{
  "positions": "learned+rope",
  "attn_scale": 0.177,
  "batch_tokens": 32768,
  "seq_len": 128,
  "doc_mask": true,
  "steps": 7966
}
MLP neurons of a small language model. Each row is named by its layer, matrix (gate and up: input weights) and neuron, and shows model dimensions 0-191. Each number is 500 + 40 x the weight over its row's rms, rounded and kept within 0 to 999. Numbers have three digits each. A neuron's up and down rows have the sign that makes its largest values positive.
Before each neuron's rows, "fires in" lists the words (lower case) most often at its 100 highest values on Wikipedia text that the model never trained on. A number after a token or word is its count.

fires in: "any" 17, "some" 14, "every" 6, "no" 6, "independent" 5, "most" 4
L2.gate84:546506491513470500503479454561474495533581521510449503507441522477453522465550524525506461520518478545421537473493530414484467478426526543446497518448477521576474428531441510509470508453522467475454474521564444498529533470581499547446538504483534570490496521570552565463506479501568470617556534449459422523483450493489467513500484480460464514525541447544511534504469563578437512462471487593575527493525449503448502490547561489452464489525448479464561482544498529468515433562552491484481495516501446488468415529436522581519546497466520461502485510534518473444451511556545531487
L2.up84:575502539534488457530537501535496586497533532447437558592562514454439510403503478484496485510504519544500476549436501452492535451453503566424492471488475557534466453493482507537469556534497408505529498505566402507524533495507486478498514505450565550529478524592492532486572518419519527542599525522505422525492441512451449524555463472462471481530552459488501503578505499493529471438453523568514517455509441553529555519516525482516484543515483455492486474479492484467458476514509473503458448537495465542451509580455534532498496475525562517394438502523507541450448539504541508474

fires in: "there" 46, "2012" 4
L3.gate494:461489461505494409380530508488489494515510427489479476466464549516486504453516495519570549480504480550505423442480479526489504470479509538553468458505543502425513553555457568524561519494439480505531486487572522516477476576559511508531517587561437509585472513531493499599449517434439588580504552479455442480528564529501534422459503495459495467501492553550502483515479447474499439535489548532564558522506488502495467531504510521541498527547576465520538453454521490516449512489449468494531441513463547458518532496493524538534432529472524471553563493500483459460509454511559438430
L3.up494:482444484509467540529445548552443478466515513445458476408479596483493471502442487495593518467497523482435506508506497457488512513588587517505458405510543480500457517546495554490588513480460450521499410491486430470475501489530520556536473456521514503527522567456562461500565568562497513529434536494527554537531538471451551533417502417472454490520551470529468544532515480501503502511473575483555553530516440478469466500498458546468467490459514500517493470526460475468519439544428491432471507539516543476424490473484428505495471458495516492584546495446468462423511510501558466479

fires in: "this" 53, "which" 29, "it" 9, "these" 8
L2.gate10:465557497532530529516531525473464516498503509428482484487474546491461442517474476465527548526455450497508466475510545547526557508525494485568491575508548448504501572484477477534485482435443554539506539492473492624544611491503502558482455501606431440522537439481480558497458507527403500444533548492494460398509539517458480545496538512530473540463541413469520511451497488513495514506528491459507541523475461465544546582493548529524489531576577458481512470516498510531507530494412500525528501498497517515543515482548535522449545500568520487469487479481393456476580455468498452421
L2.up10:560486538457494523582560463501492532543511564447461482420504551479454460512480491484483516468496455465474477444450513546461521505466520523496531535466519455507466518482506487541459544476473578465463507476451554492505594546484548580530533598559449458495506518482458526528458489504445519501469495506541554475485468534437467444456495422439560460503513417376565550541579431473497508503512500555549460512459490488544488532412489491510507472546550562530519531474553501503513492434498441471562522516453448539516442410494487548416488523472493558522471515462497523521530531502527486464

fires in: "first" 40, "second" 8, "subsequent" 7, "best" 4, "top" 4, "last" 4
L8.gate365:499445478580586484516401515501518524472535510493494531489510483528451501566517461491572452463531510495414478538535488520520574500514531455533500467480539552535493514514516491552518516517501469483525530412472475472479514522412526604430512515500461464541533465556489450541426503473484412535510530482501514554452473534477502447504460456485499494483498489497550502436430441551552517441504597474523562463471522461457398460483514491500501537497514442515475487491477472477476482472518512567477384522499453516465599552477596476493542506518500445518479436544514483523445538457568465526
L8.up365:468508540563547482442485523461537530495450482534520434445470413522504493467481478463535568464570523481547465515483517513433532482509496485484575515528447500520504467516556504539530484585543510492553481487495485488474483465544520480518522507440550513535527550503501490476495490534470488546604510556496511508510417545524449570568457525576459498579478475445521568503502491549479515474478545434475556390497474501520494506497484524544540523427538554532519515517446496475529421502524485500433492521542473453458552569507552572558507427539489400528428563479504458438441499529506523426

fires in: "john" 26, "of" 11, "james" 7, "joseph" 5, "at" 4, "american" 4
L3.gate308:506485517497520485482476479477391484569511517496493528561523484508514501461604481532543454484487492449482567558553556476471535488536583480463494469497474508449499517404484529490473523499487497408430507525481481527523478457537526499520431461542478524507547514410474563497507448532530442554467527541441427538477424569538529475560480503542498528488473479513443495484610519568519491423541537531505491505576500542455468434526509498472497452481487557534463506545454482466518515542556526447442437529474499512562521523498541520543461543492525520572450511485500450546544516474477583404
L3.up308:495500496522472529462489482501459533459463447522509524599562542463437504479429466440505458465514426540524543531514497518467509513518513430535503426514539482529578547460538453513529490546543504374457524496585440495492450556514482554485449503519459569481457525544513450540515543557506445521527490514477413493539478510534470502427488496527511514530483444555483479512520503453553495441537466491527444562494573460504495471533527512524529461510524531459432440536465486556512498501511590507515510415496532519536527588542465431466471544483541510458517518513446551409550528479434456449

fires in: "that" 30, "this" 17, "it" 4, "they" 4
L8.gate452:461530505495448490491471513503520496505556564452529437514454491429482476552511502486540481490516537480468531529446446577499488469500494477485480572518458517588423607522564570552472489512487534418484487543461463475466597507529529499584503522492567532572523476488443527474485500467493499528482523557617405432537513504405456547514465491543488499508455451566476524525449444506470464552425489490504496454482498487517495509478516476453456471501529430547530556502458526470490455508463457512480474495448483465509551461548471495494555462505473570564503418555470439541434503499491487479
L8.up452:455497406429453522453503478503470484556466535554469528425496539519554472413517575517448528490457490485479424586493457499528494433423547528471484460517466478537527530450594461542462503440560524508516477559460572477429494486453486476547500541462564525553493545540476511409414438496448519487499508504502494487455533528468503511512456549478448472488484466469551503556429460505545481515487549514521544475529464539556524535456470462501505494541532478488515484550524517440431572495436503501510557458542497532470580547505411478508546471546510543540549497527445547493442483503477514510

fires in: "there" 56, "architecture" 8, "total" 6, "author" 5
L2.gate75:520495551508518487498469486532508479473546529469538447494517502539420478473559570442500539544508549528539468537485532471476531508558527458539575503497503527488467533522514507497402489476609542478501539489498515541521542494507494541439513523446521544446513477419413517541499510516462510520494573461513440481571550537491537530461529480541507506552368480563563416520461425454493462496419497486551572456588493473531527486534506433499450462543490435505477518530464513480506494445445517528490452510526580484420502463477529482483497507491610494564495520507578502467545459476525493482
L2.up75:544518523414458457482509517479496534449504515499473500440492470520505479431503587435536471530494452558529494570536541473486524459502609480537480431509552478504572477488507460540552491402551562499498528478509559583508432430479564457522482458419427528464518469426455543534491493540471549551473552537463494525554543575474595512472499462455482507471514556506523514463465475489515493502502481481525559458536505488519458520571550519446456483465498483487452522512451456589476474518432517528438497532549501409482484519446534521485512444509512539496488471458472549551563530497458515543

fires in: "first" 72, "second" 8, "last" 8, "next" 6
L3.gate506:540521458507486508485533560482477531462440504464536533520469494550488532498510444582558515433552480453404507549520411477504509530498532453574506482450434493511494534478477535508427522559502500507494462489467472458556531497490575584498421518436467557476533429502501513484441467492526537505480491432440427475487502457452468488493498511471525477404492503529456478482427500472573522508515505506512524521454553501485429462545538530537467481523540458610429498533536488421544447495491457528469533539557456496503562451554511511479550541500504443512436504509546554560442507547585485526
L3.up506:488522511484548547476503518506503483454497464403500533447453539523566551501500501529547484400542498452474518462462473445502514482525530489524557488527407526578454488462506503504384538555519490505444488481480501478569507507518517579483429519506503585482536440564484488495454472535531520451518500492421515513521488445480483528481528537481527463431495483527504510447449495458535507560493509490554492501457590547497480498529475532493502483532507504542477455507522495459541468523563402497476477564552482442548563465577468505447548463577462465561448494540494574569375501533526534509

fires in: "also" 70, "often" 8, "both" 7, "either" 6, "previously" 5
L2.gate251:525414479435442501512457535452487526558444438548573508478504473553441481510480452496539497474429524441533483410476480467476538494476522501457547537450528511528520540491463470449497548485460486475497424464443555525581524589462548442501493597533497597497503485435548466542446503483468475462526540459446548486544517511453554492469546498486497535527548484548490477492511524478477497533451544479513512447562500489463457619507525429463544527500522506470528486492533466522475528554455512485496519544480428586532486492475482474505459520551408465522431521431461544457474494498577484513
L2.up251:552483483449415450495450497515450531501423430469536511536437473463477533504473485526561465462456518560518466446516488448489454527472540485495600524493551518483494528452488486444435525517453578468482436547438497457561531527461552439528480500543514521509478523500503472523499463525444455445548516489426546470596540491441478523466592438449535528526555511577459529485482535500481516557487535485510545465515536450447528601459404465471482504501450559473485499476502464501551508521489558511485484549438454580478493514525534434467511488538441546506453430446498522499503509535535515541

fires in: "the" 96
L2.gate503:536535599547497513423441474560547456493418527542490538499511445492497494568494481460566477489495471475556523499445449552646552581547557464454482560452536491528516517487525451490460586504600563469459542513505494507520504464455506517522492509504469449466488428487453511475510432540466474467520520481492496515485450516505511470496514570512525523492430516489538495484519484564511435461458513458460456507467524493512468473506488435543483526507489484467487552548496521443505498486522524511536462478530496496488511445518488578480540526618487390474477494424570529538536474468454584522
L2.up503:500487546479404503453409458505508452466431484488384473513514493490495463459463496496513374479482501475407523618493492499504476599536520472510465522421535476492525531482528485544493503461552515497468541545500514533448505500525527467560495563465493569453520490460482488475481457518426497506469476568532469486438431417530499468498515546471441556559461456444550424512512518575524513536565483518536483499523573504457496498522457519450501525539455508464564540482475506531498481455495530470504537491534476509460525540517490534488563497539488460541504433517499570562580518462519565471

fires in: "first" 18, "year" 15, "second" 8, "million" 5, "1" 4, "third" 4
L9.gate243:505505537566494529493515524486518485491429481497511525569525481555503565505514473481541466535499457490439528416435467479384536463558488458532482503543553561507540504461554523562534508571481503561463446501476463525492505461552508582466537536522472568523526506445505445532478436499496453485491506488461510423444467455509542519532534518488440551538466476546488580548506579492484508436502565530452501508452564507433492522525544500494463509474471507518447551566436577521485447515473450541505519502490518493475495525511454494483414538457507467608562561566403525532492485534505492437
L9.up243:531470525581528490449524483486498453469420522545489587503526474517539520512575461431460514486527504457503532471534482522495501510413465510515537512443454484481633504537513473538477458496462482532469484479522551539539495496494585442437467529486513455518520506499497535455513492501515520530518548477563451403485523502478470466560488584515504500535452564482596439486521500519544520481545480467511564490482509526580532451442560541528509472472472446543491591560498473522435504509404496481510473433466536520437464508513504545482495449526567461479393528462484499580462484505516557451

fires in: "also" 27, "later" 10, "often" 5, "thus" 4, "previously" 4
L8.gate364:494467552526442505527539499538570444491480413449435545498510512456476504568506534483403512483506510501482459556455466549446526461478416538564502512541519549520596451517527482486488500473526481500480486450478495524493640486529537493516547486566464502461510486576506473571444525543569476445542491545475453488505493500516499552473527442488502439553552546519538547475435534474507430526465534459455510462489485465479504488490490482463577482481589520552486508494501466512457558455533451470519492537471439537476499539465482537461483473522534571413409493441428515535463497466498435467
L8.up364:578477500502496436515523543508507529499479484509474444485520514471440526519497462402545446482525473514498503412499485465547514456493581495503523581497524498483505509489501521474447477442484476437443475492447509515473576447577507503565467495494531434460538510466570553445487507508490544466543467528482527606562509574433493496456493489580424528537442522520445476514528479436549520448529518418453476539522543515547464505539596546533537508514480529478515491541512505515524416590506458509461584493475501503468465542589454478526471450513449534453420521506499509470544445547537503524

fires in: "name" 31, "language" 10, "literary" 6, "size" 5, "vocal" 4
L2.gate281:460457517454497490566488534530502415555554491509487532458457483443488513465511520524500553513501487544479562433472512457469506564478509525468466489480476532516452455426430501460540470543507567520391474520562534494528496485478450479465504535523457499452521438424530519536407426470503470440561530448479548526422487470489511486493518442498556517529493571495481439452479532554528436518522450508521489453467580531503602520429614466521472576516497484460576549549474553498498481490505492502453489508463489536517467505471539561550505480508496508476412489531574489497466494566442494477
L2.up281:429466475476491458514556499496514518504540465492491508503493480485533425522472456588455529470528479582590523451445462436452561532442494473462533498442565582506474490495448452461535469530544545513516462499498597474529468481509471505502492489486533538380532491393471547495479441461494496475474578447543481461512494434512535482456479529469547529535524570456485477487406477528458519545533496542570504531576566490478579517489532504528470550496490525492505545449509494501531501457497517471361475483480449480525526522472488503544504423470488498549529445549457477524474520540463522457

fires in: "the" 28, "on" 22, "their" 9, "sent" 5, "access" 4
L3.gate84:520489461577546488546540565510488493475462491473585491430407511498476510559514417517404524448499541517503499513475511438460477542474492522568443473474508506521502511475549456503547512559496448554420510485526459530479447522535516508545502508572560473464550549437416509502484415545511455524471448513466487479486469527507536510527550496540563511501524426463431520517569532494501534502443466588452431512439439486545484589555567440544477473489485472460515534514551493423484483525450511489544483464508495508585531498553561475498492485495471440553498476505502533452513436528543465543
L3.up84:488480478504542386518533502522523492457484490469474446485424443428505576624496506480472541508428549561499476553499512575483493490544489487539507507482462473513523551522555415482461514538445501460470524465512538509498505463481446465514518489524556559429524545502409443519529495506480475478505464607466467482459457492563469466554487417555492528509546462495448497508529545511546460453449413551517518469500484485536495506542557488490520446576502457457498547548507522518450541481537544489524521525478508509468587434513492511471535524510393521467528520468375501492514488506501446488

fires in: "the" 25, "from" 16, "to" 7, "on" 5
L2.gate104:514514476507458524481500504430526458538472500522536528512455517506516511493481461475422590489447600526510585462565492528514488525481476510533466519472541499480564532522545519454402467550410552444486508515468466446555474514464544482520564510539522453496531491495393519458564523498461496466567482559456503555493476532522519499475440528518455505498443483462493456545457557523473480513489446467552507516436461470439480583519567426514479508466489485456494533487445469391553449444492513477524467469525513524534539506444430563555515536422468530462517519481519567512560533508415506523
L2.up104:545528455461440486487472484514506438473488498438491530507390572492515539445556511515451526502539558527502471553533520499487423541523482484529487499496436531405504444489500407511461517560447563436474469559524518503473475538546489445594460516521434537512512520505522472474528519510463499506440552511510490463416592501501422544484600541465491494540482457584502461536475474463443486440524464560498440445447482449521507574511500504484574465493474537471487560517468528500516477484426519524480433491456546534523487494466456496510472526426454515499512436530584472495496440501450517516